MLP neurons of a small language model. Each row is named by its layer, matrix (gate and up: input weights) and neuron, and shows model dimensions 144-239. Each number is 128 + 32 x the weight over its row's rms, rounded and kept within 0 to 255. A neuron's up and down rows have the sign that makes its largest values positive.
A block is one neuron, or neurons of one layer that tend to fire together. After each block is what it responds to, as a language model described it from the Wikipedia text at the highest values.

L2.gate51 [151 110 131 144  81 115 160  69 173 117 148 149  82 103 178 138 161  75  93 167 117 110 170  95 111 166  73 128 132 145  43 145 101  99 198 147 170 154  80 129 115 134 139  91  82 159 130 149 104 164 130 119  98 115  84 124  84  86  74 151  39 112  93 108 135 135 178 126 127 178  71  93 127 107 150 119 140 147  76 189 180 101 123 151 119 135 120 181  82 206 139 124 100 149  99 153]
L2.up51 [114 122  64 135 104  45 126 157 149  92 137 144 139 182 121  66 127 109 145 107 128 152 169 129 174 161  81 145 142 140 109 117  90 100 159 131 109 149 157 135 169 147 184 128 136 148 146 132 119 161 101 174  77 108 135 160 131 116 129 150 109 111 139 141 125 134 168 127 146 174  93 116 142 197 136 212 125  94 121 130 168 134 110 120 102 169 106 129  62 138 158 131 133 120 155 102]
L2.gate387 [120  99  83  90 172  80 131 113 164 106  50 124 143 134 155  94 104 124 146 153 101  70 164 136 133  81 121 105 179 120 105  57 137 168 139 166 104 152 105 129 116 144 204 132 175 108 148 163  88 143 159 165 156 136  79 122 180 121 129 158 142 122 160 132 171 111 153  95  93 138 118 145  74 102 170 152 156 145 105 176 126 177 175 127 125 121  80 128 129 145  97 112 127 111  81 162]
L2.up387 [145 122 157 132 194  77 144  86 166 113 120 129 135 129 150 146 191 122  92 158 117 112 100 123 106  89 173 139 159 109  96 126 130 126 159 137 115  96 179  83 124 162 149  93 110  83 105 167 163 135  95 145 141 148 128 166 148 139 106 155 103 114 105 109 133  96 126 116 180 152  68 117 157 118 110 159 114 127  85  89 112 125 137  85 149 118 164  76  93 113  96  85 144  88  85 141]
L2.gate406 [131 115 111 119 106  88 192 123 205 105 145 102 112 167 116 122 162 144 121 138 101 161 111 143  48 189 113 123 164  85 134 130 104 121 143 128 143 149  81 131 159 121 134 112 108 105 154 164 136 143 142 152 189 137 130 167 108 154  77 109  71 160 147 129 123 178  94 108 167  76  89 110 167 145 155 154 122 150 165 129 116 110 177  89 148 118 181  88 138 156 129 150 179 110 104 151]
L2.up406 [134  69 146 130 125 112 154 105 133  95 121 130 119 120 141 104 162  85  97 161 118 159 125 153 102  58  59 121 157 138 113 100 137  97  98 121  84 136 136 135 163 155 152 153 143 117 140 136  86 134 120 155 136 157 125 104 111 173 104  67 107 167 132 130 131 165  80 118  99 176 104 103 201 147 171 141 161 178 108 138 139 133 141 117 120 219 175 188  90 173 148 140 114 147 143 157]
L2.gate997 [137  87 123  76 144 130 119 150 137 159  88 134  98 114 145 115 111 108 109  80  76 184 116 175  97 134 190 119 131 115 123 141 118 113 122 139 157 148 155 101 146 126 140  60 138 110 144  88  42  97  89 121 170 179 113 170 123  97  80 134  93 169 125 154 118 135 100 129 118 150 159 145 165 188 124  98  90 126 150 165 156  87  74 104  90 174 105  80  88 147 174 114 142 147 128  87]
L2.up997 [143  97 129 140  61  72 149  92 210  97 122 165 103 147 144 159 135 154 122 141  61 102 161 172 123 117  94 148 134 174 130 136 120 164 110  97 119 167 129 109 114 139 208 108 114  92 129 109 115 125 114 131 150 134 142 126  63 113 126 160  22 182  93 148 101 129  94 170 139 201  72 178 180 175 121 175 115 129  77 132 152  87 142 169 153 147  90 162 114 181 144 127 139 151 123 164]
Biography section headings

L5.gate346 [144 195 119 150 142 130 149 111 128 163 122 178 195  87 109 127 143  92 111 113 119 139 143 173  73  95 171 104 170 104 113 104 127 199 158 150 106 131 115 111 158 126 171  81 109 138 201 182 137  97 117  83 175 102  95 128 196 148  76 122 120 112 163 164 139 133 173 152 170 170 152 123 147 103 121 122 136 108  99 180 190 104 153 111 125 113 168 182  92  83 120 101 116 112  87 157]
L5.up346 [134  88 148 169 145 158 125 122 176  63 124 155 152  69 119 134 139 124 108 158 118 126  78  87 112 144 150 117 130 165 120 122 129 146 133 178  96  95 105 132 108 154 118 131 120 166 135 126 126 186 126 151 146 146 107  97  47 136 105 110 128  71 130 132 136 194 122 188 137 101 140  74 121 130 127  92 211 142 101 139 127 123 145 112 146 143 128 123 132  72 185 184 152 152 112  94]
L5.gate434 [167 149  87 150 159  91 141 150 166 144 103 121 167 147 139 132 119 179 153  81 105  89  93  69 100 103 155  73 146 145 186 145 169 126 110 150  87 143  84 172 139 153 166 159 167 146 158 144 120 148 101 108 106  84  85  91 146 120 106 112  70 126 175 139 138 137 125 152 187 146 124 101  99 119 126 113 175  85 156 148 174 116 158 111 122  98 154 110 112 135 190 120 110 148  68 128]
L5.up434 [110 140  80 161 157 133 224 138 163 146 104 144 123 163  80 115 110 132 168  93 131  80 105  72 140 137 116  85 125 152 145 124 183 136 105 153  93 127 130 123 155 178 167 124 146 116 171 129 187 149  68 122 150 116 108  79  83 160 135 121 143 154 113  84 101 125 118 105 185 112  84 124  98  48 134  76 212 101 144 139 142 125 142  95 124 107 114 142 133 128 185 172 137 197 101 115]
Plural noun suffixes

L6.gate263 [ 33 149 162 117 121 125  85  85 135  74 127  94 106 126 151  88 102  76  94 131  89 136 129 106 114 115 151  82 175 124  75 154 136 145 174 114 108 123 121 118 183 168 159 139  58 113 157 135 178 132 153 166 146 182 193  95 172 111 123 121 130 147  86 140 124 140 119 119  82  67 168 125 137 133 160 132 123 112 104 119 112 136  89 186 136 102 119  95 125 161 143 117 142  98 152 181]
L6.up263 [100 174 178 140 109  82 103 138 113 124 142 160 163 136  89  68  83  88 106  82 112 142 137 140 102 135 107 165 157  97  98 154 149 149 157  98  61 130 100 106 138  99 109 140 149 129 130 141 132 116  92 106  72  94 150 154 123 149 108 137  87 172 124  74 121  93 153 198 133 133 117 110 118  79  68 127 149 171 130 171 125 171 157  99  79 205 194 114 113 118 147 163 100 144 170  88]
L6.gate378 [115 117 122 197 124 127 147 111 165 115 111 129  53 122 124 114 136 132 132 169 127 103 204 114 111 108 186 123 150 132 134 135 125  94 153 148 130 103 112 115 126 134 181 111 117 136 132 149 157 149  68 138 168 136 115 131 180 150 164 103 124 185 119  86  87 130 112 115 113 150 197  73  96  97 163 142 130  84 116 170 147  98 103 136 104 194 105 133  61 140  80 135 136 136 160 131]
L6.up378 [147 113 144 189  87  70 106 127  91  77 148 160  43 106  80 148 176  51  99 136 166 125 136 107 106 127 163  81 155 150 133 161 121  75 142 129  72 170 183 103  74 134 165 103 153 112 117  95 116 127  62  89 156 159 109 197 144 163 124 119 152 149 135 179 115 135  73 136 152 155 186 113  86 141 167 166 158 179 152 155 124  70 120 125 169 145 119 112 140 111  98 190 165 114 134  93]
L6.gate516 [ 79 140 141  98 143 102  99 137 150 153 139  78 136 164 109 131 107  78 136 136  83 171 179 137 117  89 178 131 183 187 100 160 156 140 171 125  58 148 155  76  85 106 140  95  79  62 173 135 156 185 126 108 155 170 194  94 178 155 112 140 110 104  62  94 114 154 134 170 129 136 125 125 177 106 129 129 117 205 130 103 133 153 149 172 151 204 145  79 107  73 108 123 122 115 138 130]
L6.up516 [135  95 115  79  97 131 131 131 133 139 158 123 131 139 164 147 102 145 126 134 110 155 168 137 195  75 130 106 152 134 130 184 128 129 110 137  85 157 121 141  57 123 127 117  91  50 109 157 102 104  65 121 112 147 169 135 140 118 187 153 106 115 109 155 139 102 134 174 132 152 117 239 120 182 102 123 118 158 135 101  94 106 158 114 112 120 176 127 132 121  81 132 136 131 186  96]
L6.gate545 [ 96 113 149 180 101  82 160 205 107  74 165  87  89 153 120  80 117 113 187 116 110  96 166 105 133 143 134 162 160 106 102 176 146 158 110 187 199 125  89 131 114 114 145 158 171 121 121  96 131 163 126 161 100  90 121 116 121 160 177 133 159 136 150  81 130 138 119 108 142 107 146 127 121 105 143 116 155  82 132 115 164 190  76 115 123 141 121 126  74  83 146  83 127 134 134 154]
L6.up545 [137 145 130 117 108 106 181 173 101 129 121 115  77 130 106 167 161 129 203 131  70 133 174 134 127  98 112 106 112 116 134 138 152 131 134 122 143 141 131 138 170 148 170 118 111 123 189 144  86 138 140 165 123 153 124 116 130 164 201 129 110 189 146 104 107 157 100 158 119  66 132 136 112  58 121 162 141 161 127 100 120 139 118  94 102 122 121  93  98 149 150 124 136 110 122 157]
L6.gate776 [138 158 110 130 100  72 126 128 119  87  87 149 150 139 181 115  62 132  55  91  97 149 161 139 133 102 107 190 133 115  69 126  92 100 116 122 124 171 153 122 130  94 120 102 123 123 146 114 129 132 108 113 182 197 152 142 124 114 120  96 146 197  98 144 122 174 131 207  94 132 200 101  96 107 148 110 165  80 152 136 163 154  62 155 150 168 121 162 178 139 207  85 183 135 105 106]
L6.up776 [198  89 147 163  75 137 114 160 128 111 105 125 110 107 108 129  87 149 120 163  88 225 130 135 136 189 200 122 170 110 124 158  93 133 131 120  58 160  92 130 120 141 150 147 113 115 149 120 126 172 175  88 119 195 118 178 114 108 141  72 138 109 137 161  89 130 105 137 132 134 161 102 128 107 120  98 139 143  81  98 109 143 102 108 111 151 112 153 109 111 193 158 101 108 106  63]
L6.gate841 [ 97 175 177 145 108 153 180 116 149 108 116  56 155 146 150 138  79 108  96 113 196 148 168  94 112 112 139 131 166  82 101 166 112 114 116 216 119 125 111 154  88 109 106 160 104 105 187  36  92 145 154  74 135  93 109 139 129  99 151  88 119 167  82 134 105 121 150  81 115 138 150 121 129  86 177 146 141 139 154 126  86 153 171  64 134 176 169  95 177 145  86 138 131 121 115 104]
L6.up841 [146 152 113  86  74 126 120 161 126 135 166  97  95  79  90 102 143 149 162 101 121 119 174  74 111 123 157 162 145 137 122  71  84 139 132 134 153 155  98 158  57  68 103 114 142 149 140 139 159 112 168 148 139  90  57 164 121 137 126 143 182 186 186 105 181 101 110 142 110 132 187 136  89 129 184 161 158 156 123 136 115  73 111 127  76 169 130 148  76 199  71  87 132 152 124 121]
L6.gate860 [138 116 140  78 151  66 103 146 126 118  73 121 129 118 109 110  87 118 119 146 120 129 175 176 118  91 128  98  98 105  81  94 118 149 168 164 114  86 128 124  64 141 130 117 123  90 164  98 109 179 126 145 126  76 112 138 129 138 139 144  86 110 170 105 133 110 124 160  79 149  94 116 176 122 112 139 157 123 106 136 128  87 139 150 103 196  98 189 162 103 209  92 160 141 149 187]
L6.up860 [ 83 151 102  82 184 137  97 125 147 128 136 172  73 100 112 131  91 163 126  40 142 102 150 189 149 141 102 140 155 109 128 131  81 165  91  73 148 164 113 101 109 136 120 104  78 153 127 136  98 158 142 138 159  95 148  61 153 147 122  98 151 134  68 156  96 107 155  84 125 177 141  59 130  82  85 111 108 122 140 114  84 123 105 154 141 117 123 175 142  96 147 123 143 110 181 103]
L6.gate926 [164 116 127 110  80  98 142  90  92 146  93 100 155 213  86 126 141 182 130 157 104 122 164 125 160  89  83 133 192 182 140  73 133 165  83 127 102 108  95 168 124 219 155 158 144  87 143 186  83 157 132 138 128 153  93 130 149 105  81  73 136  98 144  93 145 137  86 135 172 120 148 159  96 133 152 137 109 155  84 151 135 134 120 114 157 102  99 140  79 116 175 151 131  87 131 172]
L6.up926 [142 152 130  87  86 106 126 110 138  80 167 120 127 195 138 147 176 134 120  98 100 114 124  85 110 151 127 116 216 195 127 126 124 118 142 141 150 138 156 160 132 151 121 125 150  91 139 139 102 209  96 159 141 143 156 126 142  93 115 119  75 107 178 106 123 135 165  96 195 184 163 125 106 116  71 144  93 133 107  90  60 138  72 132  79 116  97 126  77  84 107 118 133 192 142 119]
Wikipedia section heading starts

L6.gate180 [179 143 128 165  86 184 167 121 113 161  89 135 167 119 126 135 106 128  76 133 127 142 146 135  97 152 104 101  91 115 106  83 180 145 156 165 139 150  99 113 149 118 186 124  73 105 120 151 180 118 130 129 110 174 130 155 124 127 103 164  95  90 146 170 149  66 173 154 179 126 133 156 108 158 159  67 157 129 112 141 125 146 129  83 115  88 185 159 136 128 131 116 213 147 147  98]
L6.up180 [118 138  98 133 130 175 160 120 126 116 150 135 133 154 180 146 147 156 159 138 167 116 126 109 107 103  46 120 118 137 124  85 180 102 106 133 151  80  67 102 121 126 177 164 110  82 193 127 160 179  93 116 124 143 171 115 119 123 125 107  85 127 126 155 151 141 129 159 153 109 126 117 141  88 108  78  97 120 128 105  95  67  77  64 148  96 129 125 138 141 170  81 134 134 167 127]
L6.gate416 [141 129 144 107 131 170  98 121 142 117 112 188 118 192 163 104 147 104  80 110 108 150 133  63 119 176 130 121 145  91 166 170  68  89  73 143 103 123 109 130  88 150 130 146 118 209 170 144  97 100  75  95 144 203 200 131  95  84 154 159 133 127 194 127 134 173 111 175 166 110 154  85  81  93 161 152 147  89 143 175 146 117 141 127 152  88 120 123 139 155 100 108 103 119 179 183]
L6.up416 [156 164 143 148 102 182 114 159  82  83 183 192 128 174 124 123 145 105 155 107 153 150  91  80 105  75  85 138 146  92 118 195 161  97 130 134 145 117 101 142 110 139 135 155  43 143 167 188 115 137 108  91  56 195 149 135 100 102 127 176 101 135 198 171 168 157 150 111 161 113 138 140 102 158 112 160 113 160 123 136  96 109 148 151 108  85 127 118 158 100 159 131 177 177 132 133]
L6.gate489 [100 113 130 144 122 126 169 152  56 126 117 149 121 116 168 156 137 149 134  64 120 133 172 117 148 123 125 178 118 121  93  46  99 140  96 137 157  97 129 184 108 149 132 115 102 126 116 122 123 143 161 148 131 128 188  83 176  85  92 109 132 188  97 148 112 141 142 101 159 135 138 104 178 164 163  86 169 135  88 122  70 138 129  89  65  85 155 105 137 106 190 132 159  88 145 127]
L6.up489 [112 149  89  78 105 124 144  90  98 128 143 119 111 180 208 131 206 122 138  97 106  68 104 104  88 156 120 163 149  90 115 169 124 114 108 144 178 135 184 158  75 118 104 165 155 116  92 155 127 104 122 116 107 123 124 125 140 101 112 115  97 128  97 162 144 166 118 103  89  99 147  74 113 128 158 164 134 139 181 143 166 121 133 152  82 149 120 115 127 122 140 144  97 169 141 116]
L6.gate660 [117 164 183 183 131 167 117 139  94 107 137 203 127  61 102 171 109 118 117  65 143 133 103 148  47 136 133 194 200 175 116  97 103 114 126 186 180  97 137 134 125 165 157 146 178 163 131 106 182 115 129 118 113 157 132  90  94  81 120 148 128 158 122 122 151 135 151 160 158 149  98 122  91 114 171 136 113 170 128 138 114 105 162 103  67 117  77 128  67 108 158 212 143 143 142 167]
L6.up660 [ 87 113  71 165 109 194 111 177 169  89 169 161 105 157 141 160  69 114 168  93  77 144  76 115  89 160 110  92 154 173 149 169  72  42 124 204 165 105  88 110  90  75  89 105 109 166 138 169 178 139 125 100 142 172 176 110  82 117  93 143 156 137 159 171 107 124 154 128 162 134  99 162 179 149 124 132 123 171 121 196 139  55 154 143  82 125  94 141 120 190 184  87 167 139 146  88]
L6.gate769 [195 139 132 148 141 132 158 150  91 124 171 129  96 180  98  90 114 122 117 139 171 134 113  72 117 169 115 121 121 113 131 144 144 161 178 145 133  52 105  70 105 129 122 196 109 129 166 139 106 129 144 195 112 107 167 140 139  79  79 149 101  54 215 165 167 116 165 100 146 112 154  98 101 113 123 148 153 132  88 171 149 115 190 145 139 118 136 111 135 122 146 115 134 140 146 133]
L6.up769 [ 87  85 141 106 135 166 146 128 107 121 181 106 107 146 190 132  93 115  99 130 123 107  75 133 142 133  97  75  87  71 126 131 134 120 117 112 147  91 132 137  78  48 145 115  88 154 163 121 130 129 126 117  75 107 153 135 151 148 101  71 177  80 131 156 146  93 135 128 134 107 115 128  82 136 131  42 139 123 109 110 118 147 115  55 109  81 135 103  58 160 106 123 132 115 101 128]
L6.gate842 [ 97 185 217 143 124 128 135 161 184 144 152 113  83 142 194 125 115 174 155 187  53 130 168 122 116 143  67 132 136 118 160 183 127 107  86 101 119  63  99 100 123 105 108 117 123 177 162 163 142 117 103  96 102 154 159 109  93 102 139 120 100 188 128  93 115 154 132 128 157 119 116 148 147 141  90 126 139 127 181 132 135 126 139 145 105  75 108 162 160 170 119 140 149  93 113 116]
L6.up842 [103 139 147 193 139 200 122 130 183 122 148 154 147 104 113 105  90 162  95 115 130 125 136 130  93 168 143 129 126 134 151 140  68 133  60 118 148  68 192 132  85 174 157 140 150  99  95 127 156 115  72 123 140 143 137 154 147  82 160 133 149 112 175  99 146 101 182 100 175 166 103 109 147  90  74 116 205 106  98  91 107 119 204 103  71 149  94 149 122 122 106 146 151 100 136  95]
L6.gate943 [114 152 102 133 129 182 187 130 141 122  99 154 145 147 107  58 109  94 141 186 114 143 139 154 115 101 116 107 187  93 168 127 138 192  79 199 148  51 151 190 131 135 145 139 166 166 156 154 112 143 122 109  78  98  92 190 112 192  81 127 131 159 151 214 156 184  45 137 165  94 141 117 156 178 160 115 124  59  89 119 177  99 123 132 113 178  95 104 146  97 108 127 143 123  80 118]
L6.up943 [134 202 132 134 119 124 123 131 192 128  94  73 121 161 142 135 124 110 132 134  33 105 161 165 127 112  64 168 153 147 161 138 133 133 154 144  85  99 137 162 144 155 119 130 135 112 201 188 128 123 119 107 110 172 151 127 162 195 152 155 133 142  90 156 157 153 176 127 187 170 131 141 122 169 144 120 187 131 137 158 168  97 154 111 168  87 159 109  29 117 112  91 145 154 148  77]
L6.gate1015 [102 131 130  72 137 136 178 107 210 149 116  96 158 115 113  85 116 149 152  72 105  92  72 133 121 158 138 135  93 118 121 136  63 145 115 123 142 139 108 177  92  96 104 120  80 113 177  69 109  78 141 181  91 111 195 121  99 159 105 131 115 142 159  98 116  89 103 222 145  99 147  95 127 130  78 115 143  84 162 189 164 147 164 125 128 144 112 166 133 113 134  99 123 139 172 171]
L6.up1015 [160  86 103 145 101 133 126 157  98 116  85 174 187 139 173 100  92 104 170 114  93 180  92  89  96 125 137 168 173 162 169 148  97  99  94 141 138  65 105 160  82 180 106 134  91 139 124 114 150  89 130 155  95 114 140  71  78  99 172 130 140 123 143 163 149 129 140 129 167 135 158 175 183 141 148 106 101 160 127  99 110 101 141 125  76 162  89  83 112 146 137  93 133 139 116 141]
Plural subject marker

L2.gate49 [105 134 116 111 142 165 132 118 154 104  92 180 153 154 147  93 120 111 148 108  88 139 137 122 115 105 145  62 116 135 128 110 171 128 161 151 104  62 157 127  86 132 143 128 191 130 126 104 173  79  94 185 101 115 168  70  86 106 163  93 122 101  77 139 131 167 149 162 130 162 115 146 143  65 127 187 214 110 118 110  94  84 118 136 133 143 176 185 139 171  68 122 131 147 127 147]
L2.up49 [ 87 125 137 108 161 147 118 143 141 122 104 144 165 185 107 141  76 132 129  76 108 117 132 105 136 129 149  48  85 155 137 112 179 171 156 167 123  72 162 121 119 142 149 169 168 125 149 120 117  73  66 152 113 155 188  95  96 160 161  64 141 147  79 164  81 100  98 148 127 160 145 130 133  61 129 120 175  94 109 141 131  95 119 139  95 117 139 144 142 156 122 105 156  87 158  96]
L2.gate74 [100  94 100 158 165 176 172 156 141  83 119 102 159 152 147 186 123 129 168 105 141 100 101  79 131 146 171 102 141 121 137  58 146 105  99 220 134 157 111 139 125 133 174 203 163 103 120 150 157 123  90 172 133 106  94 109 150 182 128 131 124 107  94 101  58 136 126 126 171  85 141 110 135  64 150 134 162  50 123  81 137 103 125 119 138 115 172 144  80 113 123 151 187 124 148 137]
L2.up74 [ 90 126 135 158 114 187 144 130 140 116 132 105 118 180 127 215 102 147 119 109 128 127 120 111 173  78 144 129 198 111 157  73 116 105 120 176 142 150 154 155 146  84 146 157 159 133  86 161 189 139 111 192 174 119 140  73  92 152 131 159  63  88  68 109 152 141 115 168 110  53 121 107  99  73 157 117 168 142 103 164 131  44 103  95 133 143 125 158 104  94 136 152 132 142 142 120]
L2.gate700 [161  98 110 146 185 204 119  63 144 181 109 114  75 111 135 122 116 146 129 150 123 113 111 104 109 153  97 111 157 113  76 195 131 142 178 154  92  85 101 170 131 126 212 142 156 121 155  96 158 174  90 126 125 168 129  74  92 129 102 124 100 164  72  92 169  80  86 101 167 160 150 142 101 165 113 118 107  91 119  85 126  77 135 156 151 130 135 148 137 150 119 142 127 150 128  75]
L2.up700 [121 127  94 135 167 155  99  88 151 116 111 129  89 104 172 126 128 132 138 139 165 145 172  76  98 153 111  85 111 130 116 127 159 104 119 169 103  73 140 138 186 150 162 176 116 113 124 114 128 131  66 154 130 136 112 108  94 189 169 150  93 149  61 155 105  91 105  61 141 155 162 128  90 101 166  90 139  92 216 103 119  55 127  62 136 115 134 161 109 112 117  87  86 187 171 137]
L2.gate1008 [ 93 107 141 118 110 173 165  95 117  54 107 118 139 145 142 127  95 150 151  56 118 126 105 126 188 126 125  98 164 166 128 120 145  98 100 105 101 113 106 148 129 101 130 157 101 133 118 174 181 145 104 132 102 128 150 111  95 110 164  35 135 142 130 108 139 131 156 113 164 157 114 109  81 165 168 153 121  77  98  95 153 117 114 120 142 134 145 183 144  79  83 123 207 150 129 159]
L2.up1008 [106  57  91 106 130 175 190 105 196 109 104 135  84 126 120 144 145 175 108 146 136 104 151 152 128 134 116 107 181 101 118 137 203 123 142 130  81 116 153 114 150 147  89 161 102 141 171 128 169  62 117 122 123 153 132 110 124 103 116 164 155 166 100 134  97 177 156 120 137 112 106 166 131 142 113 170  90 106 109 139 156  97  93 142 146 192  95 148 123 101 112 105  82 142 148 210]
Plural noun endings

L5.gate179 [ 55 137  85 117 178  72 171 149  91 135 140 115 129 103 161  90 156  90 104 112  85 134 110 151 126  58  87  82 106 121 135 128 123  94 156 141  77 115 131  99  75 147 120 104  89 146 151 140 114 111 169 146  99 101 133 132  73 167  91 175 193 102 104 133 138 123  95 150 117  82 122 119 108 168 150 111 143 169 113 135 163 129 119 167 158  86 118 186 123 176  79 140  97 109 147 144]
L5.up179 [ 93 141 129 165 171 123 181 150 120 110 126 154 129 122 131  92 102 124 173 138 139 103 109  81 104 166 170  64 103 180 114 134 169 141 111 155 178 102 194 123 146 133  85  99 111  49 148 116 172 116 152 134 154 126 141 155 145 102 107 108 125 100 136  89 138 143 106 157 116  87 156 134  83 116 162 123 154 144 119 110 141 113 146 150 131 134 139  94 128 126  76 174 138 181 116  89]
L5.gate271 [111 141 135 134 155 155 155 108  90 172  97 191 127 112 143  77 114 133 130 156 119 158 109 121  66 106 156 105 153 103 126  84 156 166 172 164 108  77 115 187 152 106 143 139 193  96 110 162 104 182 102 140  96 140 157 198 133 176 130 134 156 139 130  97 148 186 208  98  90 144 158  96 156 119  94 158 145  97 140 112 116 108 153 145  64 105 176  89  94 126 133 134 130  93 138 117]
L5.up271 [ 79 141 122 117 147 166 138  80 102 143 156 170 156 105 155  86 100 208 167 138 117 181 131 101 114  97 105 152 126 113 146  85 159  84 171 145  73 117 127 126 118 103 159 162 152 185 107 134 123 160 105  49 117 107 121 151 149 104 123  97 161  47 178 158 157 133 161  94 118  96 119  97 161 126 118  98  92  74  62 116 170 116 146 120  47  94 100 130 121 143  46  85 133 146 152  76]
Predictable continuation tokens